python train.py --hidden_size=512 --intermediate_size=2048 --optimizer="muon_variant" --warmup_steps=200 --doc_mask=true --max_steps=10247
MLP neurons of a small language model. Each row is named by its layer, matrix (down: output weights) and neuron, and shows model dimensions 234-329. Each number is 50 + 12 x the weight over its row's rms, rounded and kept within 0 to 99.
A block is one neuron, or neurons of one layer that tend to fire together. After each block is what it responds to, as a language model described it from the Wikipedia text at the highest values.

L2.down507:49 58 42 50 57 32 35 48 52 39 40 43 44 09 70 47 57 62 59 51 49 67 46 39 38 54 42 48 60 30 21 48 13 35 35 33 44 41 56 70 49 29 54 38 46 47 56 59 36 61 47 45 59 39 35 55 31 63 43 54 44 54 43 68 72 57 63 50 48 80 45 44 63 69 54 61 64 55 53 52 50 49 58 60 61 40 69 58 50 28 63 48 71 32 42 46
L2.down1511:60 45 59 42 60 59 44 49 66 44 59 39 43 54 59 75 50 42 25 64 52 51 54 29 44 66 56 57 51 66 53 51 50 45 53 29 45 57 43 50 47 37 49 37 31 58 68 33 42 30 41 40 36 58 62 30 58 43 62 35 38 29 51 43 49 41 57 59 51 32 38 54 51 58 52 53 31 33 42 32 63 55 25 68 47 56 62 56 72 67 61 59 51 45 42 35
L2.down1573:44 59 33 51 38 64 62 36 45 46 63 50 41 35 75 46 63 56 61 52 60 32 29 63 62 33 52 57 63 52 57 52 47 57 64 57 36 23 57 51 34 51 41 25 71 46 50 53 40 46 65 56 62 71 37 49 43 53 56 47 37 52 33 39 61 49 79 42 56 33 50 58 23 60 42 45 68 67 40 55 56 71 58 64 54 60 44 47 43 36 57 64 52 21 63 51
L2.down1610:57 34 52 73 42 67 75 52 40 40 62 40 58 60 50 43 33 48 42 32 66 66 41 46 64 39 40 45 67 60 53 51 48 61 53 47 56 46 74 41 57 62 59 47 49 48 69 63 45 49 59 54 36 49 58 55 67 60 55 54 34 44 53 42 65 53 56 52 49 70 56 64 52 48 57 47 56 55 42 48 45 70 55 49 53 53 53 36 73 42 51 46 43 48 51 57
Pipe separators between column names in the header row of wiki tables, e.g. after Pld, Candidate, Team, No., before W, Votes, Title.

L3.down85:46 59 37 67 38 48 56 53 66 68 51 26 55 51 45 57 48 56 27 40 48 48 63 68 58 59 45 40 42 56 48 56 59 62 45 68 56 28 63 43 65 60 51 45 42 62 80 58 44 75 51 54 60 32 57 57 70 57 55 59 37 49 49 53 42 48 59 67 41 43 48 44 44 53 58 29 30 79 47 45 40 48 34 54 48 60 39 49 52 55 63 43 44 51 47 50
Role, rank or kinship words that come right before a person's name, such as "Former band member", "Maj Gen", "head coach", "Minister of", "father,".

L9.down148:67 52 55 37 53 83 52 55 60 57 40 55 65 63 55 63 51 54 34 50 49 58 44 50 52 59 46 33 36 63 35 34 45 74 34 52 43 58 58 63 33 48 46 64 67 34 49 47 46 47 70 46 50 53 52 50 35 78 66 56 41 60 54 43 44 51 45 48 46 46 48 65 53 30 54 37 42 48 61 61 54 37 70 43 39 49 45 41 54 55 80 36 62 57 59 43
L9.down519:52 46 48 26 50 60 47 61 66 54 64 43 54 58 40 53 53 62 54 41 57 47 42 54 41 65 48 56 66 59 34 50 59 39 53 58 54 35 53 51 73 55 45 44 66 62 65 49 39 41 31 43 35 64 50 62 54 62 54 57 60 62 47 39 45 55 59 33 65 61 63 80 53 57 64 84 32 72 44 37 56 50 44 47 36 64 46 34 28 41 60 63 47 20 40 34
L9.down551:52 48 42 35 54 70 32 49 47 44 62 65 57 43 70 61 42 71 42 47 32 41 43 31 51 46 48 77 57 53 49 65 52 50 44 64 35 61 44 54 54 52 54 53 53 48 35 52 48 58 38 43 45 50 39 54 63 54 45 65 53 47 35 60 55 51 52 37 51 40 62 79 49 57 66 38 51 61 32 59 49 49 41 63 60 41 58 45 61 50 69 56 33 47 72 28
L9.down669:72 55 54 58 69 52 48 50 63 42 56 75 48 46 62 53 34 26 62 49 56 61 47 30 62 55 58 52 51 53 54 57 58 42 40 53 54 47 45 41 62 63 63 27 58 60 42 58 47 49 55 54 58 68 41 56 33 64 67 40 59 44 50 53 39 61 23 51 65 50 52 75 40 54 37 49 61 60 56 57 82 46 47 60 47 50 48 61 64 48 45 62 56 33 53 58
L9.down752:45 79 59 63 46 64 54 52 40 54 55 54 67 39 39 54 64 54 45 52 66 72 42 61 56 61 64 51 48 40 45 52 43 64 73 68 55 22 35 77 42 50 62 51 55 62 32 54 46 37 43 42 53 57 48 46 40 56 55 59 67 42 48 62 45 67 52 61 66 28 38 99 43 53 43 49 59 42 43 54 49 50 70 52 33 32 53 62 48 51 49 54 53 39 43 56
L9.down830:51 34 62 43 41 71 33 62 53 57 52 47 70 52 37 59 25 48 43 67 45 47 34 44 54 44 53 55 42 63 52 53 61 56 48 66 41 40 53 44 66 55 61 52 56 73 40 58 65 44 57 48 52 46 59 58 52 46 51 61 51 59 55 39 51 57 58 54 49 57 62 52 37 39 82 48 56 64 58 52 52 20 29 59 59 62 33 39 48 51 79 51 55 48 37 42
L9.down907:55 40 50 52 38 33 39 51 38 56 50 41 49 42 52 55 41 58 37 60 55 50 44 34 54 52 49 36 52 47 23 41 27 53 69 61 58 57 31 34 67 58 60 65 51 49 48 59 36 47 41 66 59 64 60 57 53 57 34 44 66 48 47 38 59 62 68 51 45 37 31 62 39 43 56 45 51 40 57 42 47 31 49 38 33 59 52 53 40 42 53 79 33 41 23 44
L9.down1046:51 46 62 52 31 60 50 40 61 72 70 50 65 57 57 35 67 56 65 44 53 66 62 53 49 50 49 48 41 65 59 34 40 49 48 45 72 49 52 48 60 39 54 56 57 90 51 66 68 50 65 41 41 58 72 37 44 41 42 55 47 54 43 44 58 51 41 60 59 64 61 58 47 45 50 54 45 47 57 45 42 36 52 17 60 23 46 53 51 47 60 65 52 37 42 53
L9.down1438:46 52 58 65 69 55 35 31 50 67 52 51 31 42 40 54 33 58 58 49 59 45 57 44 52 71 43 35 18 51 99 51 40 43 50 42 50 57 66 33 34 34 76 50 31 60 47 49 64 69 46 35 35 41 61 50 66 43 58 52 43 48 55 47 42 42 68 36 56 49 55 72 64 62 52 85 77 51 50 68 54 39 54 46 52 42 70 46 47 44 45 60 40 60 46 32
L9.down1447:63 71 58 50 55 44 62 47 49 76 48 51 52 62 29 38 55 61 57 44 35 61 68 45 36 32 55 55 63 63 70 60 62 54 29 45 48 87 51 35 56 58 45 54 65 42 36 48 61 45 63 59 55 65 51 68 53 50 65 44 55 50 33 56 60 63 59 52 45 52 77 48 56 49 39 46 68 54 64 39 62 52 66 62 46 47 56 56 38 70 63 58 61 46 64 44
L9.down1531:41 51 46 52 65 81 25 65 57 69 68 76 45 47 65 56 44 51 48 58 34 46 39 57 56 41 48 50 59 41 62 56 50 50 41 51 80 42 49 52 43 61 47 48 57 54 52 63 74 40 81 63 46 55 35 52 59 37 36 35 64 29 60 43 46 55 49 41 55 55 58 73 56 45 45 57 61 45 37 59 63 27 54 59 62 53 66 61 58 61 57 64 59 45 24 60
L9.down1599:57 65 54 43 72 40 59 48 50 44 31 31 59 53 38 57 42 49 42 48 45 48 45 49 41 70 48 44 63 49 40 44 54 47 14 44 42 62 33 48 32 51 33 68 43 31 40 55 55 40 67 48 60 46 31 63 18 25 57 40 49 49 53 44 33 37 43 68 65 72 60 89 48 33 62 53 36 44 60 43 57 47 58 29 35 51 43 28 54 57 47 56 32 65 55 28
L9.down1620:33 39 54 56 32 70 43 46 57 58 32 56 44 62 45 49 47 50 52 41 35 43 47 64 39 45 46 57 49 41 45 53 56 39 45 64 76 48 55 50 55 67 57 46 66 31 51 50 32 66 39 57 44 71 44 58 47 62 37 55 59 45 74 53 65 78 59 60 63 43 63 80 61 28 41 45 72 50 41 41 42 27 71 39 42 35 47 56 52 56 46 26 56 25 43 67
L9.down1659:65 67 56 59 51 54 64 40 57 55 63 49 41 35 50 44 64 62 52 47 59 51 60 27 38 53 48 64 64 63 27 59 58 27 55 37 26 66 46 35 62 38 52 70 51 58 46 53 66 43 40 51 59 49 43 55 45 46 31 56 50 42 48 66 50 64 55 49 29 40 63 99 49 37 55 70 47 53 73 64 51 31 24 46 69 44 55 55 54 46 63 47 58 47 69 58
L9.down1807:63 47 39 41 24 65 67 41 52 81 34 42 66 75 35 60 62 42 32 60 55 38 44 53 51 51 51 72 39 53 40 52 66 49 53 65 54 60 60 39 58 71 55 45 43 53 53 39 40 65 50 51 77 56 47 49 34 63 63 58 42 55 35 42 43 59 59 46 66 32 66 99 61 68 59 46 31 57 45 36 57 28 47 59 37 29 54 54 56 55 63 64 58 61 46 63
L9.down1925:35 77 73 43 48 32 49 52 43 60 62 58 44 55 38 56 69 49 49 41 47 46 50 60 66 39 46 48 56 56 49 25 50 59 53 57 67 67 76 28 58 52 54 39 60 54 46 41 39 53 59 37 53 45 48 40 73 67 65 64 40 70 40 59 39 60 38 64 51 61 40 84 51 37 58 55 44 60 45 65 15 59 45 32 62 44 85 49 61 56 32 43 52 23 23 42
Tokens that directly precede a personal name: table pipes after rank, country or party cells, commas in name lists, and role words like architect, Republican, actress.

L9.down89:67 41 65 43 59 39 69 60 50 49 66 55 77 38 40 36 45 56 43 38 52 44 53 54 46 51 66 53 62 51 49 41 52 46 53 50 59 61 52 62 35 42 52 44 71 45 54 60 50 78 56 52 43 13 55 53 63 83 42 60 53 47 71 37 45 70 37 34 56 56 62 46 49 61 53 70 55 61 43 69 60 60 42 31 73 44 54 54 57 52 54 60 56 70 49 49
L9.down102:45 35 52 34 88 56 47 36 57 63 52 52 55 64 50 52 56 79 63 51 53 47 51 73 57 45 42 54 43 50 53 43 44 52 53 48 66 61 50 58 53 53 40 40 51 48 56 82 63 55 43 56 73 58 59 44 45 63 52 64 64 39 72 42 55 47 33 48 38 57 46 63 35 65 63 28 42 48 58 48 12 40 62 46 63 58 44 43 56 60 62 46 36 41 47 50
L9.down110:37 27 39 50 50 29 44 54 39 35 59 66 55 56 55 62 59 48 34 46 46 57 37 27 49 52 54 47 48 61 38 41 50 51 40 45 45 48 70 76 40 34 33 54 47 58 36 73 29 62 51 58 40 83 57 55 45 61 52 57 46 52 39 53 59 47 43 70 55 55 48 56 55 46 54 65 39 40 52 76 52 49 27 57 63 51 46 50 69 73 71 53 36 67 30 55
L9.down131:54 58 56 44 52 64 62 34 46 62 51 84 51 74 63 60 57 74 34 38 47 34 64 48 34 44 42 64 56 35 73 41 78 55 57 70 49 54 41 62 38 39 44 25 57 64 48 61 48 45 39 58 43 68 48 43 50 75 74 39 37 49 33 33 56 49 51 49 50 40 67 51 59 51 57 62 52 40 53 43 56 64 57 51 47 36 74 50 57 50 46 49 43 49 59 43
L9.down197:57 52 44 44 65 49 68 42 58 45 63 52 41 70 46 46 60 59 65 53 33 41 61 51 68 63 55 60 50 56 21 35 48 50 56 52 71 62 68 55 37 58 41 53 58 54 59 59 54 42 52 62 59 61 49 46 58 56 51 57 40 69 52 48 57 35 50 51 53 52 54 58 47 45 51 55 68 51 58 39 55 54 32 69 37 46 62 49 35 52 61 57 39 56 63 49
L9.down309:35 65 33 44 44 45 46 48 45 61 56 64 43 70 14 63 47 80 35 23 45 58 50 40 55 64 60 43 72 48 59 72 37 45 62 38 49 67 43 41 69 49 57 55 59 40 59 58 45 51 44 30 55 29 31 60 47 63 59 60 58 64 45 51 52 61 61 45 66 38 65 57 55 52 45 42 52 69 63 47 56 74 37 66 55 50 26 48 69 60 65 61 40 42 48 43
L9.down331:53 38 56 44 58 41 47 54 43 58 60 58 44 49 55 38 70 45 35 58 58 64 45 40 57 39 58 68 68 44 56 55 44 58 67 65 58 39 52 55 38 46 43 60 38 51 61 41 27 58 57 39 52 47 50 56 57 59 50 64 27 51 51 53 39 52 53 50 51 59 55 48 70 33 67 48 47 72 53 50 45 31 48 47 58 52 31 44 42 48 56 58 56 58 52 40
L9.down462:63 50 56 39 54 47 39 71 58 66 38 57 60 50 69 33 46 45 54 52 41 24 66 63 34 50 70 70 52 38 43 44 34 26 39 18 60 32 58 66 60 68 32 61 49 54 53 36 39 45 28 55 36 57 33 62 28 70 57 40 70 44 54 47 58 41 47 47 40 67 27 40 76 46 54 60 33 69 46 28 62 36 51 58 49 24 51 47 49 30 35 57 75 69 48 46
L9.down872:49 57 46 15 54 29 44 45 61 50 49 56 37 29 69 43 56 44 69 33 53 73 55 55 63 43 60 55 29 60 52 50 53 29 51 31 60 64 48 24 35 55 47 61 57 45 48 54 52 52 28 36 58 59 38 45 61 59 51 50 52 68 67 44 51 30 36 61 48 61 45 62 45 56 71 46 61 46 76 52 50 70 62 32 71 35 59 54 31 51 49 30 70 52 49 07
L9.down1182:46 44 55 58 57 54 44 61 23 49 46 25 43 48 31 28 39 41 51 43 31 36 45 59 30 60 58 51 35 47 53 28 44 30 65 45 61 44 47 63 56 52 38 42 40 40 21 63 48 38 40 57 50 44 46 49 64 57 37 44 74 46 69 56 60 22 47 54 50 56 49 41 61 60 54 60 63 48 55 72 40 69 50 36 43 22 67 62 42 49 54 50 59 62 23 57
L9.down1195:57 46 43 41 51 69 59 38 54 52 48 45 24 41 84 69 30 48 48 61 65 42 43 58 43 49 55 53 31 57 53 47 47 63 56 58 53 46 37 58 65 38 58 43 63 49 59 52 69 51 48 48 73 28 53 64 63 68 65 31 63 48 71 28 53 44 40 50 45 51 47 65 32 50 48 52 65 61 63 31 52 67 35 61 28 74 42 57 31 59 59 40 68 51 44 51
L9.down1234:49 40 48 50 73 42 76 57 47 48 49 40 22 50 30 63 58 68 29 41 44 60 21 63 42 56 27 44 68 50 43 42 60 68 51 39 46 55 59 64 59 31 66 58 57 57 42 47 51 49 66 40 55 53 53 40 46 53 51 69 57 49 66 50 48 53 34 48 50 59 69 47 63 65 56 49 68 54 55 42 54 53 46 58 67 35 82 50 58 43 52 43 54 67 30 51
L9.down1265:48 51 37 61 52 45 35 41 34 52 54 51 40 55 56 49 29 74 51 68 27 53 33 50 64 68 42 55 54 43 47 49 38 59 39 71 64 65 45 53 58 49 47 43 43 60 33 56 57 38 47 42 57 52 48 52 40 62 46 42 44 70 55 68 60 60 65 48 40 87 42 57 51 53 35 43 51 54 46 41 58 50 52 72 31 44 61 39 51 56 40 54 65 42 51 47
L9.down1631:36 28 36 35 38 55 57 48 56 76 48 44 41 61 56 61 39 55 43 41 49 54 67 43 59 67 29 50 36 65 61 49 38 37 29 72 60 44 29 69 45 53 41 36 56 54 51 62 66 61 35 41 62 56 54 40 39 44 65 56 62 47 56 45 45 60 36 59 69 66 43 46 36 30 55 60 57 62 54 54 58 58 61 43 33 69 62 54 61 47 58 28 63 54 61 59
L9.down1680:54 61 42 59 72 45 45 26 28 42 53 35 57 27 19 52 60 49 47 39 33 62 37 53 39 53 50 61 55 77 55 66 69 42 50 45 56 33 50 42 52 09 33 39 73 45 59 49 31 35 38 50 53 58 39 70 53 48 38 38 51 53 42 72 46 55 62 54 46 52 66 39 66 48 71 37 37 58 57 41 55 66 55 52 42 50 55 42 42 65 57 53 64 47 63 44
L9.down1698:61 26 54 43 79 48 48 46 56 81 48 48 54 36 53 48 36 50 45 60 57 43 24 52 46 70 57 70 43 53 45 63 62 51 38 57 45 53 58 31 55 53 42 64 37 55 59 42 32 55 51 40 73 67 50 47 69 51 82 58 68 45 73 55 65 67 59 48 68 50 54 48 48 38 49 55 53 81 59 29 45 58 24 38 65 43 44 67 59 55 73 67 44 39 47 38
Commas, conjunctions, pronouns and word-ending pieces inside dense chemistry, physics and engineering descriptions (it, or, -ium), and dashes or colons before instruments in band member lists.

L9.down0:54 49 51 50 59 56 53 53 58 42 70 57 34 62 25 33 37 48 51 63 51 60 55 37 62 43 81 75 58 45 63 59 37 36 38 54 43 55 44 59 57 40 48 51 50 41 38 62 57 60 69 53 67 60 32 61 46 65 53 58 43 58 51 32 43 68 38 50 39 69 50 54 71 52 67 58 52 53 41 26 60 48 34 59 26 65 51 52 68 52 60 44 51 62 49 48
L9.down126:75 45 35 59 47 41 63 50 28 58 46 69 49 45 69 19 52 59 55 49 39 46 29 59 47 46 59 45 46 45 59 62 44 40 57 57 60 48 57 77 45 64 63 32 51 48 61 42 42 52 38 51 33 42 58 40 74 53 69 56 47 44 51 65 48 57 63 54 25 39 51 34 51 32 52 45 43 53 45 52 25 56 30 45 44 45 31 45 46 48 49 49 67 37 53 53
L9.down182:50 69 30 61 60 53 55 56 39 38 42 39 76 76 53 56 60 54 15 51 62 62 43 39 57 50 55 38 43 49 53 53 49 71 39 70 33 38 42 53 66 67 43 44 36 50 43 59 39 55 40 50 40 60 49 29 44 56 38 19 43 45 62 51 42 37 51 31 43 61 62 66 44 60 52 57 51 48 45 59 42 43 49 53 72 63 50 55 45 65 49 45 55 60 67 59
L9.down269:43 63 43 40 57 51 70 55 53 36 50 51 43 26 55 61 51 34 57 73 63 60 47 55 75 54 51 56 41 59 59 67 66 57 63 26 46 70 43 46 22 45 36 59 23 55 33 45 53 47 72 64 51 46 24 53 50 59 58 65 43 28 67 36 51 66 31 48 57 59 48 61 72 49 62 49 53 63 49 31 48 59 53 66 51 64 47 49 34 55 38 57 66 49 54 41
L9.down382:45 69 50 59 65 43 65 60 32 48 40 44 43 33 66 67 56 59 34 68 43 31 58 72 50 59 56 47 54 55 43 48 44 61 67 33 51 54 65 25 52 60 35 50 46 49 54 40 48 42 50 66 50 36 69 38 50 43 40 45 54 58 46 72 36 45 55 64 47 47 68 65 47 51 44 46 46 53 53 56 67 56 45 47 55 34 42 56 42 20 60 42 55 51 44 50
L9.down411:65 41 32 39 60 40 48 27 81 62 65 55 57 53 46 32 60 52 76 57 45 52 38 45 55 49 57 44 52 58 42 61 50 57 59 52 59 52 59 47 46 49 38 66 74 53 62 60 58 44 60 68 51 45 49 54 35 44 58 27 66 35 72 50 48 40 45 42 61 34 11 40 66 50 78 65 49 56 30 51 28 51 49 10 26 52 41 44 48 41 72 46 60 52 58 35
L9.down615:59 38 69 59 28 61 39 36 49 57 56 32 55 41 48 56 43 40 58 50 37 51 33 52 40 53 50 43 74 57 52 53 40 51 63 40 52 51 65 75 69 42 49 40 48 75 38 48 61 62 42 28 68 62 43 50 55 43 50 38 37 50 48 70 69 54 40 45 61 34 61 51 60 51 50 54 52 40 56 51 49 57 33 54 51 59 73 46 58 52 20 58 29 37 28 33
L9.down723:48 59 53 75 53 52 57 59 41 46 62 69 67 54 31 38 51 45 66 39 56 48 49 35 32 43 34 44 60 59 41 38 28 38 43 36 39 45 63 62 52 23 43 51 67 54 51 33 49 72 78 53 34 46 52 47 66 33 61 50 38 61 35 24 64 65 59 59 37 56 26 48 42 44 45 51 65 51 56 20 61 71 80 42 34 48 60 56 43 65 63 41 57 43 70 52
L9.down842:51 56 42 64 50 24 49 53 43 57 85 69 36 58 33 45 66 43 55 57 40 36 54 54 55 36 57 53 76 50 54 51 52 60 63 59 42 50 53 50 50 44 71 19 73 48 47 50 45 69 46 21 63 45 46 59 59 73 53 60 28 47 57 49 58 68 36 42 30 58 49 54 63 57 57 55 30 62 54 37 58 32 23 34 42 35 58 66 50 35 51 33 42 71 53 51
L9.down871:58 40 50 54 54 71 54 64 32 44 55 64 66 37 42 56 47 54 25 45 63 40 46 37 42 68 54 59 45 54 55 57 57 34 50 65 41 34 33 45 68 57 58 52 35 45 57 46 55 48 55 54 53 49 45 44 29 35 56 24 54 69 41 44 54 50 56 57 49 44 67 49 32 52 75 63 54 64 41 60 37 57 57 35 47 75 62 57 68 41 45 48 41 46 54 62
L9.down883:66 35 59 72 27 35 49 54 48 46 58 54 58 61 56 34 63 49 48 60 55 78 46 39 51 61 63 35 40 38 45 87 54 46 42 30 58 51 48 67 41 60 82 46 46 43 52 53 40 53 54 45 42 57 70 53 52 57 45 67 54 60 36 68 45 47 54 41 43 54 57 56 58 53 47 50 48 48 68 61 57 69 52 52 68 61 52 36 39 46 27 36 69 39 68 51
L9.down1033:64 55 58 46 38 59 42 51 68 36 76 44 53 59 62 58 47 53 40 42 50 40 60 50 61 37 43 49 64 46 25 55 40 48 55 56 50 47 48 62 43 60 50 54 38 52 50 43 68 43 23 52 59 64 53 37 49 20 53 45 48 40 58 68 64 51 36 33 35 49 55 52 49 42 43 70 53 51 61 33 44 21 35 59 57 44 48 68 61 31 65 50 65 34 23 53
L9.down1180:51 40 46 57 51 48 47 35 69 21 47 45 48 52 57 60 60 47 53 53 54 38 59 70 43 55 59 37 52 53 50 52 45 54 50 35 67 58 40 66 58 36 33 54 54 39 71 60 56 61 40 76 55 32 74 41 45 44 45 46 93 52 50 51 42 51 22 51 39 51 61 38 54 64 38 51 44 46 69 52 32 65 65 36 41 52 46 45 50 37 54 45 34 45 37 34
L9.down1203:41 56 56 74 53 45 33 55 47 42 35 55 45 40 71 50 60 38 42 47 42 46 59 65 50 52 49 39 59 43 33 47 40 52 68 46 55 45 53 36 42 41 65 53 54 48 37 42 51 40 47 34 41 56 43 31 77 59 26 31 45 42 67 69 51 59 76 50 29 47 66 61 53 49 51 75 54 58 63 72 44 52 61 39 63 34 55 70 62 34 42 59 52 42 42 46
L9.down1801:68 54 59 61 50 36 74 34 44 71 37 28 46 71 45 70 53 51 59 57 45 39 45 65 36 78 53 55 71 47 70 43 73 53 57 60 50 34 58 50 47 40 46 53 60 60 45 54 59 45 38 53 71 52 20 55 66 60 45 49 44 45 38 61 55 52 35 58 59 66 32 76 66 41 46 69 53 47 51 40 37 65 52 55 46 45 69 44 47 35 53 61 42 55 41 73
L9.down1860:49 19 60 58 62 55 66 56 64 52 50 60 69 45 49 70 50 45 42 44 59 50 63 72 48 85 42 56 46 56 49 52 62 74 55 53 54 51 58 56 49 57 45 67 49 71 65 43 34 68 48 50 48 61 61 27 62 51 63 27 55 53 58 53 57 47 63 39 51 44 45 73 50 49 62 62 38 56 48 18 52 43 47 61 51 39 33 47 37 66 62 65 49 59 57 45
Pipes, colons, commas and list dashes in sports and election tables or lists, just before a person's name, as in "17 | Armartiani", "1986: Dariusz" and "Mrs. Mary".

L2.down47:48 39 56 56 61 35 63 36 53 41 37 42 28 62 62 53 63 46 39 44 56 56 40 46 43 66 47 54 70 23 46 50 60 21 35 39 53 52 48 45 45 41 44 66 47 53 56 50 69 69 66 49 53 54 46 56 58 53 42 55 32 43 34 33 47 51 38 49 55 55 69 82 56 82 53 49 33 60 59 46 46 53 35 38 27 58 44 40 60 38 55 30 42 54 25 39
L2.down280:40 66 43 66 46 47 59 42 43 42 55 42 39 48 68 48 67 57 49 62 41 49 49 45 46 44 51 53 66 38 42 28 79 38 34 34 64 35 42 55 48 64 39 61 49 38 73 65 38 58 50 56 60 42 70 41 37 51 67 45 39 56 44 52 40 49 48 39 48 56 57 43 58 48 25 48 34 37 49 45 45 42 54 38 25 60 68 52 53 58 47 55 51 47 27 47
L2.down1010:64 55 47 39 32 49 61 52 82 43 50 38 69 72 44 51 47 70 32 55 57 80 53 58 56 47 58 65 45 21 51 83 62 55 58 66 47 43 40 54 44 39 60 56 46 65 23 52 75 37 28 57 52 42 77 64 50 67 48 38 57 25 49 48 62 61 49 64 73 39 47 50 37 45 54 38 47 45 64 40 41 48 33 43 36 37 48 49 42 43 69 50 47 30 25 58
L2.down1696:67 37 55 37 39 63 29 58 80 52 59 49 55 61 62 42 79 50 71 35 37 50 49 48 61 39 40 38 26 34 88 50 81 37 30 50 45 40 43 69 48 57 52 62 46 49 56 35 67 48 23 48 30 52 19 52 45 32 70 42 63 44 48 54 60 35 42 66 46 58 57 61 66 48 35 58 54 65 64 62 46 57 42 25 74 42 64 43 79 51 26 58 29 45 41 60
Nouns for physical quantities and phenomena in technical or scientific text, often word-final pieces, such as viscosity, power, pressure, motion, diffraction, electric.

L3.down1460:53 41 59 59 46 47 40 19 53 47 32 28 63 51 26 56 50 37 34 91 45 45 58 57 46 60 61 54 51 44 77 60 51 50 35 49 55 45 54 63 37 36 58 42 41 52 57 49 37 34 53 41 39 50 64 62 40 51 58 40 24 60 32 41 64 73 67 63 31 42 50 57 67 63 52 50 53 55 31 47 50 47 23 46 70 56 45 53 60 33 54 39 55 46 56 53
Word-piece continuations inside transliterated Arabic, Persian or Indian names and terms, e.g. Asma al-Assad, Fiqh, Arshad, Maysalun; weaker on "of"/"from" after names.

L2.down224:63 52 50 44 51 68 59 37 52 43 56 66 66 59 50 52 49 58 32 57 41 36 54 54 54 48 43 37 48 87 37 59 54 52 42 61 63 37 53 43 58 39 31 50 40 56 38 60 57 60 55 67 37 43 64 74 42 67 57 54 43 65 45 25 58 58 67 39 44 38 42 63 74 53 49 34 48 44 66 52 56 56 61 43 67 77 29 53 33 35 43 20 46 55 43 47
L2.down709:38 69 38 34 47 58 59 66 54 48 47 27 52 42 69 73 54 42 38 45 51 60 57 51 25 46 50 52 58 43 72 59 76 44 52 40 70 64 68 54 72 67 56 25 43 50 59 43 54 52 64 53 55 50 48 15 43 71 52 46 51 45 61 44 44 57 50 48 25 45 38 51 47 39 59 48 53 53 55 52 51 50 69 31 45 51 59 47 76 23 66 31 67 62 50 50
L2.down783:40 51 38 46 50 58 47 48 52 65 60 48 49 56 44 52 36 44 61 36 51 52 50 78 36 54 53 43 50 36 36 51 37 26 51 52 64 30 65 52 35 33 51 41 55 50 38 50 50 58 57 53 49 36 49 45 39 53 30 43 49 60 31 33 38 58 61 42 40 51 70 55 51 37 40 43 50 62 44 31 70 51 39 45 37 45 53 48 53 64 58 49 64 52 39 46
L2.down1767:53 57 61 45 44 78 38 21 64 58 53 42 68 63 75 56 42 57 53 58 59 24 64 69 55 36 58 66 28 45 59 47 65 75 37 65 78 50 65 55 49 71 56 47 60 59 65 52 61 64 53 51 57 66 57 51 42 56 40 38 48 40 29 60 53 46 39 26 62 41 60 54 47 47 38 48 38 43 65 59 59 55 58 46 43 48 39 62 42 60 39 50 42 56 41 59
Last word piece of a person's surname that completes a full name, usually in tables or lists before a | or comma, as in Jørg-ensen, Hor-owitz, Pav-ičić; occasionally place names like Stadium or Mainz.

L3.down580:72 35 39 53 81 34 63 59 51 48 52 31 51 37 48 58 55 68 25 41 65 30 43 52 63 51 42 62 32 64 51 30 59 77 45 56 71 56 64 79 64 59 62 53 41 63 58 42 38 64 58 43 38 63 69 67 43 45 57 39 44 36 54 50 35 30 62 58 54 66 53 52 54 57 41 51 45 46 47 47 33 65 52 36 49 73 35 40 44 22 37 52 40 58 39 57
The first piece of a multi-token word or name split into fragments, often after "of" or "the", such as g(ermanium), Rh(odium), Ben(esi).